From a checkpoint of a small transformer trained on Wikipedia: vocabulary 8192, 458M tokens.
MLP neurons of a small language model. Each row is named by its layer, matrix (gate and up: input weights) and neuron, and shows model dimensions 80-175. Each number is 500 + 40 x the weight over its row's rms, rounded and kept within 0 to 999. Numbers have three digits each. A neuron's up and down rows have the sign that makes its largest values positive.
Before each neuron's rows, "fires after" lists the tokens most often just before its 100 highest values on Wikipedia text that the model never trained on.

fires after: " |", "|"
L7.gate635:484523501574514504449524559454477589501451468453487449482503543476543526417548497527451526592535439527441531478510536444505502513412498578553537459485490499496476437568498571543522474451538541497465539510531505474510410519465527485478514465480484522460512534441460487493477496497463490529
L7.up635:449451487478504566463563510525528515456477456496429559507456453459475488468481554559477573526529488464516490447408483534567515562439535524462550491532506418549484517462475515509475474512434488556510476543458442534494479494522481514573562537533477418518539542461541576513540474514513526542

fires after: "\n", "-", "°", " spe", " du"
L15.gate373:496489516431473546473484502464492442479472433539429600408470509575465550560520550500429471505527471551416436438476523480503506554476487541410469579485471565531449484440504500568502452535475513441451462417410452507519468527530550478487506484522548537523566493473477450478511494489508486490
L15.up373:565503459500519493472515522511468415446516387569475510537517458527465436536500502445507492447491527540477378453494528517530528445525454493552560461520504549467407531473551499539465487416535488499546516520519465528452520508553506512517440532514542420497535491474551424456488532525514527471

fires after: " of", "–", " 18", ".", "18", " 17"
L11.gate184:557521500487552491533497420507495507536429520492518468478494475525472534439498515566487584522488486612565485490475536531555518479499475537458505522508507505503513533452483476539563489487449531535440457507501588489530550497495490501455509513581476494538476531471497527509490509554622519512
L11.up184:556514471512455471463483560477497479484521542464551511507470493507430542477537464489527435446487511469493492541484471546539458548519465426522523472547498501492499506518560507427540498469435551520484517459499460399503454497452445481492420467502502479463552556504480522463504469554451528456

fires after: "\n\n", "."
L15.gate28:571456512498567505514560378561487516467385447469508475515520581511479562514530454434496459483567574565466459614421483504528434497475471541444492515470542491548511514564462508513517511490451495535554454513490493548458470486417558498455520479491541537549542508530528517510505561463411464535
L15.up28:531509461502424466520512469430471552421464452446514566516514497475456435505512505494541459428480553431433483540546465443506521536489437453566565458475503538455542484503523462432539503531524508520580532523461487478561548503421526504586508581508434470502473521551556433478503479490487521472

fires after: "  ", "-", " 1", ")", " Q"
L14.gate573:494572594531499482479477498466459537485473424529475529459517469490501522475477582532505490442448501526438490489439571533487512484526423457473492476477520529512481557538460475491499582539495485540454483450430473477517503505506510564509464545441506519537510470471564506420490493508536562485
L14.up573:544505478454454504572569495494504485490501487507459446530490592497505511508571539501479448429481505452456504500571477541509518516531541472501520496480476520443514456472500491395515465491495478526518457501533540540499536565512520487491487537509451564547516518480473503499526511504478469567

fires after: "\n\n", " (", "\n", "-", " \""
L15.gate76:512490525413518515523442537557502510509472480543428502523534469509492479505524526521461500443450529517473416506473464440499504464460481517576518444531606511490540434497478477435523534558468475551460517520450549453467411574580481487454510531481497477554540501526486478475467442475455397468
L15.up76:462467514480538484505455518462553492523462518523473519523564568565540503542491439514473500470481570504498444459474485419483566476534474460540522492559516582592544471494507457503515434548458560520506493562542491527446437492534511488451552472475457461501516484517441444473476570474464439461

fires after: ".", " Sak", " |"
L7.gate334:459593502490541518507464640480561551498455477476506461553512504553503471529570506530491522441478504449518500412495484528469526507479474482424537499531505472430469459468487572471508417531470512562508506525526520477438453497486450591438470465548437467488514535527479543461528501525533543503
L7.up334:442535459479578554503506525519478497410508525514482566507492535534422601468460540535469489516533494510528542472506540486551513481470419547471536479493476383519531491460541508404492502491446522476500540523465512488478551505492481516597467531504452509547501519451483522507515470557421468538

fires after: "\n\n"
L14.gate43:439473461502568498542522546548469495475495441536472554486529530509517527518558574516407584449526565508479490500484535479452517518601443469475515546468558462601493461429464435494514553482521479496543418500440425520472537481495545543484516462436528480536564437570490461469493495455504515534
L14.up43:500541509588466496449564433493459599493465420531447528498497535502519492479514546590456472462528499510543520505518462494506509515540462438575534447473526489614560506471457517507515486493483433501509458519482400508553536489464515543467546444532468523503485511519517414463640446524551544495

fires after: "\n", "′", " the", " +", " −", ":"
L13.gate83:478455524503500467495509506496441505574469502480451552532531468528480413517514509589507494536505511516423568507519501513483500505478475499490555502511501527651474523471575432534506509516509575561517421493451446536515516511542544502518536569474496531512499458480430546418499487565533503463
L13.up83:555568492469518519499482474527434479535537574531545503480508467522487538495521556424509536495512507468612546517492509517416520457479626445468474468493497590484535498548429509455570519447547578526551428510603459515538437489513424579512511547577530474469462466548404487483553531563532533472

fires after: "\n\n"
L15.gate484:528491518491528510497539477445501515516483402486465494503460543525499479518500501508468494559518531464452482557481508495575522546464410607512545482505545469552531462510475537477516525481453518505549474513452482491547564493381522564491449398597579512554498478541531416530409524506467509537
L15.up484:492457486468524557546544428493461557437488445504508499547559548547453481437593563485545455471515557501469575447481472454506465551548486478446455471477505527511532394502590499554568559501486524482502510540502496472470451500498496478508524534452529467556565480529480409486514448490487489540

fires after: " |", ";", ".", "|", "\n"
L15.gate110:506458466409486485557560505545483496503511434490451523535545528464536503517479530499490455511501501495417526488491511498455456447518558487554525509442507501515486490555534479553500515523501465469492495498449446479492472575473542521471508555521465485508486546525560446413544440529501540457
L15.up110:534488503497497487484505502509409449591432471468541538554501482500417512509496450538552461496444529439513504550505498626549462539547521544476449550468494460503438458585509537497510458534541548584474487423441520443481523475455534444490513483513513497527545531504488474560478559484433475415

fires after: "  ", " 1", " 0", "-", " Q"
L14.gate443:467521516530544463543563395522532510508553471484463505498539523480573579484608556478483522491479510520476387561492612518531485457504570498467504523521477506478550546473486494480475512451502479525500447515475478548486487569523545555495483535497493469612514499497478500437498504499464527564
L14.up443:449507488482534466506538499446516501507515529460473478457567519560487564500573600559531518435394503513458499435512552479462591521529581424440564473494467470546455481455432511495503575478524533554453454487506504477513534483475488485469419563478468544505623535445508481492470544466530514555

fires after: "|", ")", "E", "-", "W", ","
L10.gate21:495483523393522437547541462495485480571474421475506503514408435477429568547471519570495488528526511509489503549463539471509557558496498460530488452532464555501477487527551478533489526524476531494528476524442542484505464512451595534519520466548554511496514496543500511488569386485469552511
L10.up21:506489581465570473511548482484523466545578402541487492471518411442477534542530507566509459571500456523488556508438477376500518492496496534543487536560555521518444505514485496497448550487477465464471487518455491455461513536488498546554543472456521487456534448517638507441517443458485523499

fires after: " |", "  ", "=", " Q", " 2003", ")"
L14.gate674:466507528528542433526427366512519498520549459501486496461538505455559551502515549477485458493548414509475449576542604546525443473519478539509533530505607498517520579470436485514493443493549532524490423504502504516499429530590528607486426555470503499585550524503495583457475551488438545532
L14.up674:475515521486547466524426458510527527484496557449494496429550549529489566489564525478513489478554445476532511520521580508507455440520510547510595490493508497482511481459481507452538531528533524528475487478539477498528528461552501508474463542448513491521517559444532547558498557510532563520

fires after: ".", " |", "\n\n", " (", "\n"
L15.gate677:538489526474558464462504486470551543430491438541443502529518579498558428479545498481385406550475544506417446465502480493515529544509528502482466536452446455541477466489428491515475457455430460465538544480466434512465507561512463601523527498474484470543521503530539514408462478488433539545
L15.up677:599468466469498421456466475497540463404464453494505507528538557501526482540503468518507534500404494482475415491513531478460486467577559483448530464590500563458499460532489567519575461432505501477493560540434544553496508488514496447476544449524506474514508466541455472524455469493509497592

fires after: "\n", ".", " (", " \"", "\n\n", "—"
L14.gate275:520498478399497470495461508453496511511472485466430627455533482444484498473482577455501461474544501498492520454489385508532457493549509535513512554489474460501462569457509543528545514505477500480492556459375490565513444528554477539504501501504545512523476513465577452383525485535462540461
L14.up275:461521529480500499482591559494498442517413482489505483574524520515471578512453564459512507451449529499539555455532511503513507491507568509509562473536423526519486483520639448418483460461500502531499496532468382500500529508457478449519482489491520455526423458483469467517530451517504489572

fires after: " |", ":", "-", " –", " to", " on"
L13.gate633:451488516545507564514469499609577559442431530489525475498542521458513468547547550463470526499550514581473438451509484482489541486424444535483476590435517501521483531449474469449535501505426493501539478487521529437480442509420471468495526595497456466569523524488504509446431503538455503373
L13.up633:483459505454537513519510466504533515486520538458478507535451457427509464515525534485467539563566502483541484511487478491441483470486474492453561536531439476448479487462577512474510469580481502486547500459494496469535469516461462534471468534459376542534489487450471509454486472499468396498

fires after: "\n\n", " ad"
L11.gate111:476432510551518576465507467502429472502461551496448506479479496535483421525514505515511492534533547517579528514495514481549476564566471537488390552502494461478516442537497464539412559505520518484475470479543435488509512472509411449455485493454528486501505510469460500508526515450499537468
L11.up111:514569439468461501528508507523524543497496504493471491490534504551476350473523511526550470449468512477518475544555516484465485462520471527567506502468478487464454463411492448464550467502472481493508529505506479564549492505485424460498471533526519510501500544506512468406512550512543563552

fires after: "\n", ".", ")"
L11.gate223:531496465498461505466540451404475496492551485502496553508534489492464510510472510478512511531516535524485455611517508544507501514562440466485527528490553471569523503497513556514533503448494503474464580491465502434511525541483548498411504454447532482487499474519558463439536501535506544432
L11.up223:503466447543490501467494543507474492458481509583481588507543480458494471499507489529455571517499520541429478488510452549473548522528423442448474534506540488520524460462498491506482545535473498475422545582465486474468459485449475426503477468433478383460465475479489494482552473491498457484

fires after: " |", "|", "\n"
L14.gate643:443434493463552544449509445560516568529463398478477528493497453490506414477497522499526493484522527510436391510463468468469512472540489546526473555495527451472538499530524464500487526500525514451508470514476486509521419500525575506501527401643560529483476482465517526472463496430479454517
L14.up643:460526549494455495493505519493571553534537511532465576465509487460476493479467521397479424462530508483527560421500474500477578470484417485562472503538483504480493462501596510559495434457520580457527537496507483460528479541485462493460447504488417583498506546498524558422525426505475509426

fires after: " |", "\n", ","
L18.gate95:559517478484483494519535458445576453541521547484466493476521460483433487562550488412476454500511630488459529456557477479479440462524527516487552522503503459494491473466524494558458607535492488482473532471476457504479498559535554509523452502483576490562451508526545482477532475516524534486
L18.up95:496484428440583416449527531474418475455507509544488543509532495529576531481475522541505468599473515420534432497479514480487589464550536475410502502484499486469451428509499459490519489511529534502533489560472536513538484497468542428509464460461466542512507497524537507476516411513434480470

fires after: "\n\n", "\n", "="
L13.gate273:485517485473463580536460461540492502520465489539450513523462488471457411506501494549484465512514495566465419489437495566492509516567448431538509495425488495549461491537444401534498630507530540458472406434483452565484529500488539514470506523522547450494501453444473501487479484516505498529
L13.up273:536597455463520600468474462491509507469605471528494497497482534464463486502520488502497419459598486579533538551525490568456501474492424511590485492470476513492441505493445443571513519427450508427526513510492420472511537514517503588504557451565543489501497512417491481547556433545505540552

fires after: "."
L10.gate270:484489452476484502471516470514495517544464509471508487471486499545480503469560512494501522517490464530473503549467469492485501517475412419561476437433526465542490479484536549397520555504421519627474592529468493512513505521499458531471469589390449528508528511480543503449582520509485502502
L10.up270:413523445440501517483475512523481432518468542475492514504483519587525495505516526471476467529530466561497503588470503472490513470478469496494513490499491465545516450568572536425517475469432493542448506508478499482546527472493432463501507438499404486544511500482485547559496457473527562563

fires after: "  ", " (", " In", "|", "-", "\n\n"
L9.gate24:517576511534557550520547522436528514449460415454568467517434473486456519534471504498528499530538472455467401509474495470516492530453521485529496505513475480433485494507490505441480527506471567585485435422525476446533498490435513502535514517556527469411573472493571556404463396457449522562
L9.up24:568508459491616530460551476514511524515470442524553505591485471455561428473426490494456450499549514440507477455467460418494547555536429481491497473490448483538456497469495499509484576492512516488549448430538453502449584543474486502557405513517554476467543487487483504442518454505465458434

fires after: "-", "–", ".", ",", " Time"
L11.gate295:536526507471489505527543498494500517554468500498496465515365478548567504463481521486551470534497475512499511503483480526516491503482488501500467535517540529510547477553478444410583506567510497596483437608527471476455483477480503455472550506564491523521531483545506502520544552480502467595
L11.up295:537537465494406429481495477517516514457513514477608507485478487524468420495473502467490465447478455511572507519507507459522437533459509449459470470556512454533541461490532516465540464541529540497505482513500501546476484504511423507448496534507484530526550450488483468480470486492502574504

fires after: "{", "-", ",", "–", " med", "′"
L13.gate700:514554534475520467526550524498540468537483508501517578531474567503482536527471534515533508549485481470520486466527547523611466468532530524518477549472509497577500516483487466387505501567420488522483434558511477489476514517448497460538581516512541481512540442526447484505483511485551450494
L13.up700:478533517517523447510544536532436525536458452458486600461473483552570466489499512544502517525497455470453467472477459473529455506569523496553494464559594511507437533505583567467499503535452520500539527495513435503481523520481445508541481440477563513435534479511505518545494547495525522455

fires after: "-"
L17.gate382:473584536449509455522542523532574534552514528511488489438580483572477511429540514524631505495467520487471446463509532452462488475535503543526452540498581424483509481474484490442447571550515418589475470540522441550485436537518548474487438496509499494542520501490468481485534496375508450441
L17.up382:503447531528427508485457521503416495424389542493521514529483454574476509481518461483473510512497511489533487569536408463472511512525576447536484504520492556506532515545508557499499527547537533413484480561486520538519472516506523517541525475556522516580445498536511469572518521587504429449